MLP neurons of a small language model. Each row is named by its layer, matrix (up: input weights) and neuron, and shows model dimensions 0-191. Each number is 128 + 32 x the weight over its row's rms, rounded and kept within 0 to 255. Numbers have three digits each.
After each neuron's rows, "fires on" lists the tokens most often at its 100 highest values on Wikipedia text that the model never trained on.

L11.up39:148153088169146105103116130108146107123164130079073116125125183168111157068110140085097148114117109037102096153117110143181128133091111182108129153114180150154142095110152138115155102199111191136177071165136093112130122150141198089100167125205136131143121105081152159147147146134128174153132068129188043107118163139096159117099132115128157154097100143110072147116162157106090144090217170110087104121142129139150171136090142099181156140143160153092119104090121137138106112145148105123145124105137123125139152138118160135091147052098126082114202120124148196079112202131183163169
fires on: "4", "ir", "2", "5", "n", "/"

L6.up373:121131066104152154110061155107137110109132154074111147098112195108129203101102132144128137107075139097187142151163131108074158077111127175195117138140101115105128129153144123131121105100122209132096146169137178115139114148146101102117050189130148130108076152109147090151089122111063090139197143090131118091164101115124123132195153069121150120135118137120185167122161128145106102129130143134124145145126131126145143122157116130111138169169166079144181188149136149088107078118116060132131183173135171156016129079124052128177102109112141115093087107119142140206123157104125129083
fires on: " tra", " l", " dra", "ul", " fl", "ra"

L5.up311:119162153140117167117161160107111110139175137184091117152106132148113162124116151118096120109148169145114101156077095145132096175102105154112092116152097166158119097130093175115080112113128113126172102166234129182106140119060148098147189122070159131100119170121160100109091058145049107163089159089117147124117162208123140108185117159143109123112091128083170133133096151114095074139132115159132123190178156153169107110118107096113117160098118089157125130089170104193129148168105140111091084139083187103117143090068091119128149138130244123147136164109143167066146148104098105136
fires on: "all", "p", "ing", "at", "ost", "f"

L12.up89:149138138133087182165151145108169207122140089110184117143167122079154134107156121113145099064152149182074164182174115136123115111117071149120072114119102142113151034180150110155147170139141152113122078103093131113108139094175171150126131129100110170140154164162080110099119158147080143112156209143094126109090134121052119127173086114130140166111141163161084061083121125146098064153068111132106090143079075150144114087089145197088087120138171100127104108160099079108082138127104124097060107126157128117109111094139158141122184167136117154147132119105204143159145132125159095130
fires on: " m", " ob", "re", "x", "ann", "ip"

L5.up296:124131146067124144136138173116083147156155129096106115070167149168104161179139170113156130131155148123100147138152108140183079132115138129170126111174125151147138166150110126078105110169144111095128042085131160122095136173098109139121126135118155109093124138136168159186133131137128142179140192088146169031155141174152113100116132050129113104168099089143127100201137144103168130071139092103085078110135082098100112100121099164177090153170148110123165057154094098122115198119086092146131069124147109186118159110123132093169100097166144170149117072108068158183161133167112078180
fires on: "h", "at", "w", "is", "r", "n"

L6.up243:109133173079101129090167160108125155134127138109144091116140147159146100164168157154056073103144111118098078104163115138107104118100128164158103119168147153085073146018144122170084171121093114111166132178117122158115169069149116130081187065131170146163171125157097168102124184056136213133063141125126149104155133156105188138138122155154143141174105146122142098104122157126157094133125134165147174160095124129123127140097169117115148154092075127118178142208094126094122110132103191113124148129127135142106071116139098144125128105156106125155076113080094135079093199056084132166
fires on: "ed", "es", "s", "w"

L7.up2:089104091109155124175102055183118102141151160123174170193129095126135139094155136138148208125137116130124115164075105091164182142134088122157082134074121125157163100140119114112101109137110138134104083166131103127148164094110133180213122082083135115100182083171154165129141177092099165120105132122200145100135106138079128108159080154160126173150092132181132128093121128112160141173133099137153121123101100159118144130132104160119192166148092093178143091103195179153088123154114109123088135169086138110213077070182128130123084090125108153107137093089139142079072127115067138179
fires on: "um", "j", "ab", "v", "as", "aus"

L11.up287:140126122117122103066116132090150139153083068109137103171186165123119114131067127094175140122168053117103095101104159122206105154096163115166168118111128142110114133090136125140188142118137150148179175098114149140133150149107120094076160186144168177157106079104123170129161080143076134130100147065151051152134089099133135139183119141112128163136173093130105131125111191063114086134107141045078112099098117096182089129110114193144185151113129137145137149087150161147146162090137119207097096105119150147083180092182155151084102130178142095122120140190151154125098097101099109140
fires on: " to", " in", "et", " by", "b"

L11.up374:118120131142087084117109057137095138105116212123180118141106165103102096158178114108158079139165082055155117092083102082099134079102103115141108160138092153100150123088086119170144142180109122161181093113145103119115126136130093159104106124119161095123175166085126110119119132145177145148134078182125116104108129160146167179098114144081131191117163166066111118153113131093124086101160164125144160131120130097130182148138165177177053156137169077090112131121136204140099141165179120126130160121181060196155167143111136124055118078178116157094151114180154116112111092178094146128
fires on: "ar", "or", "ill", "ell", "it", ";"

L7.up99:074123113126152185119141169166140145089108130161130170051084119127128153138211205129110168148143136120113133098088120131140120166168129120198087150108133145106142129079133171105101088091066123150142132095165121123105095136188087104127125099159103119113137162170103161165108096100121164092099129181116139154108156139120116123123119150167137046173121139117191086138101084142151066156065110142160049143139117089157081113097124102202094126083157072153139165169084132157115120114127151106110108131162118131122077114196154097144128069095086063129069148107185174150137156136144147092
fires on: "ing", "c", "ed", "M", "erv", "es"

L10.up118:097148121105086173174132138115090119073139187128138160146102130064154135098078152205128104184123138139141050108081166154139098141131170121114130126136147170109146179094118128115118124139053111064190123087118145115165146089092147094157145124135133136089190116147102158126120098180155161163150117159106132126146151148179084136113177152141119109097191074152111082126115094168142137153073086076137180175133173053087117094110132114181098157153140144124080121169120117113081137067157148113101128091085127114194108077113071156176167180134077150156097141111155072120149135148145111143
fires on: "k", " W", "p", " K", "ou", " add"

L12.up309:100089163163100086092106185106166067113157122074156152196132110137173121164156156139114149101164148165139154114141077068065113134152105067138138142135074132138200149166095152113151108157081130132139126153128069118159137159127126157109110141080153177180140123118112158135129120142128072122141165158120177139137161179121021127191123129116115091112139136131059146185094157114117127104122107117130106087122150102119184169178103150186110124182107175120107130173069100075148151089098108145147104123155167071131119088182140085136107168136109084161128090170105151053142131149075115138
fires on: " st", " The", " at", " the", " sur"

L11.up278:126225106128142118122134118083114138130094117177138105090187078145120071127149112140115139095109087149173145146161068100113106153157134089147155148097121101166125157129176202109124117169146161124157091135100095135109213140095135119092116131095134132151124110164116169138136079172057105144129109092122171128129150150068150180111107148047132099154140156147133077127131147101151156121090087191108169090111110170148168105114174098146084100172148142114136138052125129212114119114119175113110101131175113150127155103185073155097135127087143104107065147111191149042146072128114136100
fires on: " and", "b", "r", "O"

L6.up231:168114102175162097125173167120142129118138234116144100116132110144171128092139117086108149053147136201132092152107123106121145129182107098089053129117158143139108099142148111161114065121117125132145187114160074141158125151119142143136145094105184140117116141097127105140104096095134082138101102179118133137158155144091085063136077080096189184085142123098167148087105155128152158142096079146180090145103173086131160075111134068148090084190106128077132146120138167151163081150094153151148108121154136131112130155184141106097121191183140146157160160182084154042138124132093086146
fires on: "er", "g", "ter", "x", "ed"

L5.up114:092166149106127187105130114136103084128108160112161160129118139138165154169104172118122180140133132074110109134134150076089105149194139148138071154164138068179098119174130106093157059116153129229155057123128135091165113159076091105146183135130153120114147070091056125138132122061144112157167163073175123091139113141099174091146130189109103165127202129106147097100122123111100160112122119138140112144093143155097121168159135084130132161086104116103106151131182097102096097148091115126120050123101130154130110124074168113139203159180108082122169079210136126143114138154141126131
fires on: "out", "all", "est", "en", "om"

L4.up51:115143079128105107115158142108106089115118090169118187118142102128217126107194125147145099117083177086150096133131174163142186125102093103215098117152114157172116141107096183140096080130120132130128139102147122160147092043111100130076187088124142116097124142159161149241162178073154115155150108100156134083191166115059116136110082103172135110074147138138111117096147092105150179126123112142131136134139093070149102085140131156108148137151118145096149099187100106102169168092100168163135165150164123103150152178145112110146051120106127133136102198146149153103153103082117132149
fires on: "ig", "ub", " Afric", " Gen", "amil", " val"

L7.up189:081037154134118143090117121126110144195162132136158161151153141105169135148150206135096150058183159067148203095201141085101090117128100108124117152126132114123057152137102153139127097181140144107160130121141062146089125191092159104141148134125108148144097069083074084113147151142161121108142118078148138135120130089155091091139150127153122087137175147084096112133153136186115076126139113132142095181068141134101174138107096121135124154183179092107123102126146121174147107152106209098126117153090151084109131096120130081131130177181151154104136194134146168183136102122103178071
fires on: "az", "est", "is", "el", "om", "te"

L4.up117:069137101132166094134125141148152058106145124114161157039148116116112121144154084110155166104135108104134149145138109174110134153131185204056098213171127173135170144156091149155124122128109152082168136095228123088082151122152165112132203113150117116125136133103116131081132104115093148107093130096116090123140094107146068134153119116138141156095090139119106213143106182080145134115091121062143125096111103107139106125144145110130120127104186112106142188130136116145163091157134115094114111154074115113090141091156164069139148177171124128069186099128045181147146086175158119100
fires on: "1", "3", "ur", "5", "2", "–"

L10.up332:131123174135139154083118101075183143126102157173102135147144069120096129151160147131059148106115105108184105126111180142189110142108071084115125136134131099118154083128125169140152131118060189161070141134115139158157139141163152103092156048196169171112162192150177096124163149117103132126144150112099145076052190101159170103084112123187113123156158148120142126146166083070128128150061113169116140138137120137134147106143119133135075155155148085115138162175075187138127143146125155126198078107096153081104076121163057090118126120156090107179099092106136149095128083169112113118
fires on: "t", "i", " T", "T", "an"

L10.up175:076077224099120126113113166176165107155113145181148113185091095158130163141092101097125160135090111104146114125110084157157136035102089123085158149140143145138127191173133130104144207113107140116158162135158158116141126112062105138102158105109116112074090135196096128080131129173139141167077108128159164079144136130086189090098121127127167168132162153173104096138135111076106083112127108124110163189160152109135073100132068199152144130092092118139155069053143156126114151161089135110117147136095139103185103117130120147074101080141082139090084163157139158118123155168100137156
fires on: " T", " Sp", " H", " V", "4"

L7.up260:145134140149130156113127121144115107116156095140107168082117159124037047137117112141139119107087132068081152096119137164134125086143201128078131175122107156165137121190152159131085160141129171127111164091142089122153150059171126178131162182059111101202102139122080120127087153158141169136132175085154136078104123170114129179150114162100147137135154164151164145122148141116140114169180095117179158012076153155086124119129107161059125102092130152125159118122046128138125128060144102115123159108106181145133137147171071126162118106172178130079123094155142131104110162120137142148
fires on: " pl", "S", "ch", ".", " pat", "r"

L5.up297:116098085110148096107119099105116105061070204166127056120098159124159128155105172126129151146131148122163128144073083139173089137134170187140158100139111149114122091099204140120159163134116123124118120143164090106138190179067120134098124119159168126198164093131118067133090108180114102094107100129151153189138065188161182068152184182132132185111135150140099137122104104088119131166181109128081110173084146078153188114095099135134122119158124112106163083144142175171140169118107090124157101146130182108094154159111076118057149120165153090111070123155138148130120096136096108142
fires on: " –", "–", " died", " to", "t", " /"

L3.up328:063089141088168139160127076132120135148145152122148127117103137099067155120161134100155153107183116161148116095183140121145128174130082146143168122055076176133156110125167115126129128200106133162137168106138144118112152141105106150137144220175104092136121133145150127156164133147113128129078121077091122090129099124167143095177152091138131110082088158077125177092103154163096117091148179144123200123164190065180129148114113144127137117145110052122165083122124077100081107086049111098136166105063208105109137086144123083072175182162145116142141158113067132113146130093148146116
fires on: " In", "il", "el", "In"

L10.up156:112115118166138101100103118099146157144114117129125114164077136149114142096108122089105116142096146126085130114108122144086161128096092172157075118135063181130086068130126166155105159167101116122150161177085070096143189139187130115188104124100105093099173094138094130180118089142080093136133120093103155106158126100132126085137148130166106080185124128174180191185110146101054097135146094122255155133168068103159201168177114164154130100134128152102113124151068137104121101133143186145120146093091112126166076171121129138138149132108069125087168163173155167138095123142123135140
fires on: "c", " 199", " sc", " 196", " October"

L7.up85:117071177128132161169132135083185127073098122198135119102135097124132122150133140143154114071171145138100135121126061054145121145128145153186171134105100130090117142130177093153124117146131060144145081156123145104104076131102186131062178074158127117133122157132127143147164133179240154099135143124222135135095093163055072083136150113113196109114137160091142077031124143149130117141059103127150129097124158136094095082153160141187190114111123121123135125108082162143134123109078112131153158139182097108118124169145139166124123099141104115153168125166169146153123122144113114130
fires on: " V", "iv", "inc", "am", "al", "ew"

L4.up292:126115113125174079121101148123194122169173163181141099111092154160157085123090111109155187134192093120133085081161187160141121118099166115187132130085160138132145120005117089142128143161117039199074122126114120112115167139140158067148122124149127177104156098227088132126126186164136119130117159109159157127107153099147142156085170111127097119188145115148148070140097131131167082095117110139113165118153098137113137129108119137154078109137130162167119074149066111093115135093109097155132159195164107078108088136087175107147126082118130161207115135118134114118144113140110143155
fires on: "ic", "s", "ary", "ical"

L10.up311:165163132144170126128142124169159115086083165116128125080158109162150117130099106155075112029149140108145146141109099182180133146158111176169114187123141144162085143138114139136118104095205121106129103180099130159151098149125185156142141163163180125059143138157153123099148140159056175055143086144125127127131143157132100101117132116088157104085172154112146103125095188075143164164081139095144087079085114115139111166151114061077101112114114109095090140125123089129173203135054132113105159108116161166122098163139072170168144158159110153188122098128115151106124115037107154117
fires on: " of", "ab", "5", " in", "w", "ig"

L7.up358:079178068143091125123176168151134125161159165182156146172100153164157136070156147080148193162199127128131072084127138166151145127212117104165071120154169154133157092091122180110146132132086118131063120164078120087132097112142160138125146126100183154134080145148136089145179106109154085126091125126140150116149123135126166133112064186098165126123112149129105086157094155123155107143097057118140149183092124094194112146148115049177083139125142157103073107055085116146130135179129069121134144099109088154154122086165167075095104145109132130097089125166102102131100162147116149157
fires on: "ed", " returned", "2", " his", "ferred", "er"

L12.up350:131164088106107094109137104131084118124080060090092151163174125145132138163130128141145177155185076098143105117116038098168116123128116131141130158167149168148120140184127183122035143147089146080124078088079167195088166104145080207115125110119135191144183089065124136127174114093127123111138167159164113167100168128173157160103144162174147121151128086180140065107129102072096115172132082140084132102107166163099152137151072153115093155102127111129140183168153107115088138097125088078133148169120187103137119088143144102132141118112184144164111121164163140091167129121118125156
fires on: "-", "st", "ro", "t", "on"

L6.up113:141138192190134145145073168074153130192181152074089152109160097100122098108122148061101181082171103073110133120134115093155095104114136150116086160124179107179177165179170161149140050188163130172113102118136127166141181150122112123120148149188153149123102102115144127128192102166103216127143138066096114130128116114161101128138120088166069106113129106116096104178111120093127128074109078126135131117130108128119167103112114097129118182178163064170097147117033121129080128116140132093163108075118100125159089121112159122133063108142151128130168123116144084099106119167140099169
fires on: "en", "t", "i", "ar", "e", "if"

L10.up376:111097073163175107132089171067211123115160159022112130107108130133149165115177127146121111128102101143107127105169093111158102122108140125141113159092107174154161140067129134148136150100151135092134123082114114136067142086181156147133188150102155124057095154110166107097108115118157108111126119172139083079097106090127139133116166174105150170126085066156123189116120175127126177136101116160104117131092098176138155185107126126153117136085096102117187103167166088123096124124111115192183191165083098114137122142138079098177101155170147116110180148116079177137172170125166058154
fires on: " pro", "n", " en", "ro", " consid", " in"

L3.up303:093133172067144062109132101084122135144143154136112159119134138148129182123160112131134096132165077178114164166157090105114152145176142118107135149139058152177133131090103142178130123157116157165134094158120156120149117141121145077151109132113155063064130195146126077130096135137128131171140069086126103123137108170122136184109126134079127091209099130123129131091091051141150125111166165147151106162132172092181105147122147117133192102109182112150127102165163087076138164095102123060123163174121074117161171122141086110114129071112074188090079127141094173156176059159088079090
fires on: "ill", "on", "or", " ext", "ceded"

L11.up296:094089187131117110125140105159216168122067112106178083166147131130153140129109157140125131175113109129138183122097107095157091108108116137136179099141104136136086227144085099135119096164105133142122102161121164152144133123105144135057112143157198112081087093123152042083097060142196101093078110087161113115174120138083143089099114169079156137152140150099159144149176076108103082120111123112097128231180158092113152154098064125152086118143135144145147173127084105110105131111106133120105127170177190185129147137108101129134134145123136155126124151157166134066149147155150104087
fires on: " H", " Sp", " to", " c", "m", "ug"

L7.up4:113157146132200129081050126091119090093116106104132127171160188076182165156175146146071112107141140138186164109134136115139103056127107164147160123130175102104148124142137173100138162162116136113145090109124124121108118152123193110177089131135158049126080082152102169144151055078110154092190105087145117162127143169160120113175122152100123127087121094115127099160141146151176131062140126128115156116094119148135190120187106120111136141174125160183109097091116151110057102065136137157132150144127158152180062128139060138089119137084185136104065105109176133157128131172087106102
fires on: " The", "e", "h", " Th", "k", "er"

L11.up326:124158151144160121103135109135167113111136096133111093139159115098050139172124190098192140100117093100103101147159107077166067144137122124125176189136126104136128147078153141152106119165117151142147135144161134112090190150154135138139095140132138093080170130090139114144092093129108055126063119063116142170098153156152100179096213162158122094135097101097127124136123103123134133178072169135090093130079155221162080107143041137133129179093186076173115110119099114155189162121100096094086158146127188166092162084155093092145178149151116115173101106144151133146136152105100141096
fires on: " to", "b", " def", "m", "i", " N"

L12.up101:144188099136114110141112093118138121081152102133087165126174131148183182138158144143180123077150113107154102158115094125167135155100140150179139168072167152157071167144186154124177104137187123148126048100108134111108125116119147063146116173139133142177095107141110151111165135101165131081095161117151103080141133117166126220110147136104116148133143113176115128072137188150121146128089111109015124101180113102158186136163095134108144113175179134111125119084103130073111088170141063155089138083116081131167118149151144126147124165101164108112080133098177149142162155116100091045
fires on: "h", "ol", " is", "e", "ev"

L3.up47:110159079190121068156113105136180098177151150105158139066123149109116208115145137103127086123156169106076169151097119176197131162114171159110129127165145128137109146157141155128088117132146111150139137100171129097133040183114138110099172123108080119104108142160073113165132134129170137143075121092134144062146130182120185092132130129142064095086141132154058165111121089113071184086125174084123108079155120144090150163111048097150115120138098141137152173134140176147157160130136105082132164136084126104180126128125178171173065110152171088113113113149097147080144168171120085152
fires on: "/", "ebsite", "ceeded"

L4.up360:107143144138178085116128145078102093082115181201107130161104109106162140116102069108078066178117158134147082136137152131129181089171136167128148132098136161140171101096144100164115130122162113151156079086124121119158165157111144068079111177124106125198094098128151159132126034151107168180078112093132173141145089178145111098192115168136127131174164121109064194122061138122125192127105064135134093112181128107199118105110161144138129117140128116123115092143095145153114158099114195120170111190079124133115113141131092135112177132131115084103107146135149114067185121187126110107
fires on: " act", " season", " he", " died", " sc", " record"

L12.up374:110125098147171135156107106103145119114161146090142086137087164141138128114180181107049129120167144159147149052156137104107116146151144143160097159098071174132157072141117130178218092118114103129153205160116126097115088151113104205113097137090134105110143063120109103153154140073150103132134081094099136107087142157139132027156096087247116085094123133156139159175114178139090142124103189075087126142156151148159149126116095188121094100134134167139143130137093132129163168058160088151128118136144158087115169125146110104175119115067139093112130128137162115114151134137143104154
fires on: "-", " sc", " 199", " 195", " \"", " '"

L3.up62:144132088082107136096110108094150113201179199117104123109074145109169148102150083108090135090148162118123102105096110176043130123167122066094115097142175153181099111072144112181184152075157169126143151077107139137151114105111172120110133112114149132164135171145138121107084078094130125148089063125185104153129087106138158096145095179094105123157145115136144176155134125110068171171036188136141123153111119185164110124095147142142105097102083155158142124157103106093163113127133159138088177123151113144140102188118131129174139121151136128148073138130158127189093223073122101106
fires on: " one", " =", " |", " two", " three"

L3.up162:112080051127148153102116183158128095102160137166135154158150151129149135124165178127166124148170144087121061118076115104170131191132182163113151106131122109078140111156180166078172136174145145101132065122093133152147143106117194170125166114153155159069119141153108131040139132115140145131104177110147122136094116147126173114187083103090108119117116147116168105101098128086089139156156125146122062198101158095162149141161122131145084175113132062135162120119081148159151115142118096121126063148148060090122090087119068161095151057156102056190065126141110131147142142165111131142
fires on: "v", "t", "n", " died", " first"

L7.up350:156119132141109118117108135080093110164085176106143122112096132210087151132181195157144155111101160135206084132103107135167122170086096136123122099126130116102102128117093101117111100113125100126141145176111174109107134047131184099223134174154135052130123153119112105131080125121140112093071128096142115128162089105163172124120170181077126165090157108120182133072128150208125121086128113076098075144129100193146156127165095129190095134149141135071109127100076155133110175166175156073130162135213124124104090099149144081153136107178121115151122126148155109099150166138097137094
fires on: "ar", " Ch", " Bar", " Bur", "id"

L6.up204:096120112141124184066024125127139123134151103093151112153105201122108160131108134113077122165120124151102132133129144170196179081134151103167125129089111114091152108149100138073131051067175155076132156117121104128128081119155131109086075141122168115137136152146071113126059107113077101131157120137171148112134146133103088167136159155116093123088159187133120105171175115134058104144145132133122102149145144131083086107124093149081153167121154153126145127174137119164185111061175141160170217111161170136099125154107117119158052125105121137156077206147159173135173134109151091158
fires on: " km", "m", "°", " m", " ft"

L4.up191:143076107121123151124060121104160111177110168164088083132112134162178137125076113148153089080098149099174137078214130098132164048075137195123108087115107125126106097094106128129125177195109146214123147162146127095121161115107197109086101159094123150103084095126145193114140145119150111178125133142166127070183148118119160142089182161093106170165194141144147094172135107106127124159112147127178152165116130063130151073170106134155083122142139085099088119120110154084120142143120103147145108119150130136123176124161142127126152057134152125080127106163130081192123085075102108087
fires on: " Mar", " just", " tra", "ul", " April", "un"

L11.up234:175136079127085181121170111044116120057136195156109144187081091128162123193167136117094113166129154166119084156190132104088122098121114136129096127135053105157061142119177162109083140174166147153145182118107165160068162116173124130127072149198179134138156124154125130172138081147118124153094112160098177075098088134116141131111113160092131105084125109100138154147132146177133150106133102130170155120136125056153175159137126129170139162146174125078097102128128122142147115122091129089132148085112128111091143123143116140203131102069133126122085180130201104123076117083150097075
fires on: " Al", " and", "l", " or", "r"

L3.up317:134142112116151126132158130121129043127165160133090131075063158139068133150121159135125166124135105084177127129139058155178120122137175124062123135140195143070156117143196130171124109122120090088123116133127160171112109108157147174106134125112135115129141103134128157118127188160179145125148133117118090101163170145125127117162134224090116115099089100072163096180154189157150117126129163100102132115108120114110090094136109082150101113153138125163151081175062084145156097183093101062129163106097078168170129170093052110172125171074155099122184140150110100158127169173067164106
fires on: "ur", "ig", "ir", "ou", " Sen", "uk"

L4.up111:139094110128106107162123083099080096091132161117140121138109103093143164120143130090161104139130135172095117167163107132085166109091139068132143110105142169137090144154086138052125116146141163071142169094192111228161104164178091149126194092099132032132142159132094122129126074128151066128126137105219140062152093117163136137117132126106120185162131156140166136134115121152149175176066138153148092121122153097070122091130095123136177150129132141098120169134125118175120185132163101120137179088115156090152122142073159133075102183158111128138113174103089143150087055108162093171
fires on: "in", "at", "or", "ow"

L7.up333:137120092104143116147141126082080060148095075132116144150059121070177104130170120177097137150051086144189102136097165058127147120197127177171091149121104128127104169136129112140116100113179113122138111158094146146175182107162136148143138188152126141134117097103154070127173124122090137093121154152110156133053173113174090184120123166141157090092141136126104125191102110180213085160129136146099165072142131121096098126074140099131096160127137151075117138100132212122125173146111115148176137164142066118139069136082115111111110080124123153061169135156162147094116155126157138140
fires on: " |", "N", " of", "L", "est"

L4.up310:124180156162031107137117116114108200184101137070152132133095096142147102137104153144091086124176120123100134132102095153178173099163139133154091115199149117127145115120164165072114155058149135116153118103134074098068153117136126035120116103167078096153156132120178179163142154127111181117143154081178097080179174106106109144103124144116140127143167107120106185156094105134142131064092155115134122124082138175132131095094088184166154106158210136115144125069090125179159120107156130118152142180149172137089122145133162121126074162166093113110105152119153112075190135119149111089
fires on: " and", "-b", "unn", "ight", "ens"

L7.up97:132145145097135138120139150108116129177094150040152158080144160118153110076153135187126117130099148159131139152124116150150189104096165104173114081120123132112099095098093160040140104134128178086040074160099113110141155204189119147137160105153167104095157115099166145157125133131112088126146173155159114110089138159075105103154107149055191082148106157186105052112173140099119130119182129126209139179096115167116111182140155095135087102108153106192166144149091110104134131108091154092152133102108164146094114100131169127119114064101143105158078143133099180117167134137125121176
fires on: "ch", " st", " k", "at", "m", " m"

L6.up316:077102080114179150111087121122173141220137143160108140142118117127099171109073119166163117116145184053107117091125168107146105112129156101117108137140185129145095143071154151124136109148108134097110162040093097093154127160179085136194105160098126122128171147121118158116107089123137101118102119099134145170138109225131135116133104132082133132082078129213158159135074080129185151137101126152080086145151126101114133159113129049205148093054114123144136095118112141130149150072116119176150140136158065090152108182165134134140133130142132164142106077128120156173067147187135134121
fires on: "ing", "c", " and", "e", "ic", "is"

L10.up162:155067079131151136144120159169128152125156204142092101138115141084109118157100094177154081107177116146131124180132081144063092107167091119185163144091104109144207105123136087138096138123138114146131150126112147188124047081097103168140082097179136139091122084102107130140160094157193067125112089115079153135156097197079131135149090124137104116145139089136167133128117137192110121187118131136104077169153173085111143075138106149171081114173146154173140104129128196179109127138192109096100127148123171113173100117163112139135127133181098119144140104178133148129117111102030155137
fires on: "p", "um", "am", " c", "ip"

L3.up69:137150092144193145181085144152130133132120161139097114150113112145136170176138141140153104092148108097104094079169100092114131159191092224097157140125156183085142174147094140121132123148135154081177105132137176133143131058163088114136091106119154107085080114153116165161089134174122149104100156117053128147138133139162128099121151154041145096094164092164156159049105126088115081075103158121147106164114142167111057117131184090194114112133155095146150137080076133120179149166164129076155173166112139098128165144096115134113103131171121088072187166113088148124136135116074154144
fires on: "1", "9", "5", "3", "id"

L4.up212:087144149117138131099150124115166122133152123108078171103156195170115117075128111188140141161109044141088092051179093109135154074114173112137208102152111149128091094131155105094147129108132098123052115129146139153126120095149134183168144079082141125120168137122087157104119170174185132124088123167147176071155127185112135090148149103130125154101104120092141105102124131116166046123174138084130137097091173153156125120154154109192177159110077151130105099080151180120153185128078072109140123123154127106118158087130109162161181087086157166117107086091183144096132088091095088143
fires on: " res", "iv", "v", " Res", " sup", "inc"

L4.up277:116160147124151174047146159089146120075179217094111139151089097137115064130100127157151135120062155123179115083099102089098136119161136125068115127094089148169139172122185130135136103117111125115130090120146168140125123129131104180144117180147157125056124145135121103138059103141105077091094154149121130181130154223082187122154129128160152131097186100140086138107075063122169104148100166094146104156156111078136141062121111141160128128136131153154126121109121120181122152115210140171173091100140121125172098089100120138071119114153141127133194148075157094115172155151070105114
fires on: " it", "p", "ing", " add", "h"

L5.up329:101128154133164132100087108142178117121143083186154090102144085122163080155061152145151148089139104157136096132149166125117117132148117157157122071130147159189130132111098107118143117076107096146154103165156140108153147177186156134112138097107168143081114140151168139130156065164121061135144110105154148135124109115188060127166090109076191142161119164162136137119135110118150120078137147117089063081078112119161110131125118060164086052116100199121139129113121156119160116088170160169035060171185202141108164161114159118181140073133124113146143171098150149157123160097164158125
fires on: "re", "ic", "s", "or", "ics"

L12.up318:098089161159087160084109111079137087168168164120105125142147082149100134136134104152124128168167098213117119117135071101074078110101181142159135134118131140095096145064163160170157136098099104129104144205123137128084151149163099101112184147125150065090150130183077130173078131094164192167134103112102169131135114159126111132087142135134122069149108105086081190040120109179109221100154172107093089141093182149140123165103087133115087185105140096129113110136125080126175121084145110137118104133106127123161161108172116144150150163163105146130137146105121169054112099146127122176
fires on: " g", "s", " all", "ures", " as", "es"

L6.up157:156129134143102168119167118124086163163148152168138155146126136127195145091065061110083111135092107157103148040164099183122125084127113119155134118131130125093159129193118162101084150160160175056146111107129115150085155150143174057127144172158125109150150175152118178159100141106097160157134157125215121116132082147106122150135137153113149147148088141150173102119152117142158099097080140166101024141097080100153088125110065087132081131179129137136100117140134093156107195167130168143092101131120091102109108121124085111115094163128181068102149092163081150140149083176158080163
fires on: "in", "ann", "at", "n", " Per", "ow"

L5.up105:108141117177130095157137100131154166144168180138159127141117107179169137130102178065169118100136124106087082194126145084147113053073175136147157130172171149111102169118148222141115140158171175108119111140184077101152084093093133130058082137134131116132115138114095099112076145117104126111161110187138143173119183144097091126185101154045136191082111071083105132059148175113136132147168104083131135108115157168174080124144072125129123091093160170155055144101160142104125110112097140110148122134192133140148117168153106140100112132152145116123130130105133142059130127152091105173
fires on: "g", "m", "r", "n", "v"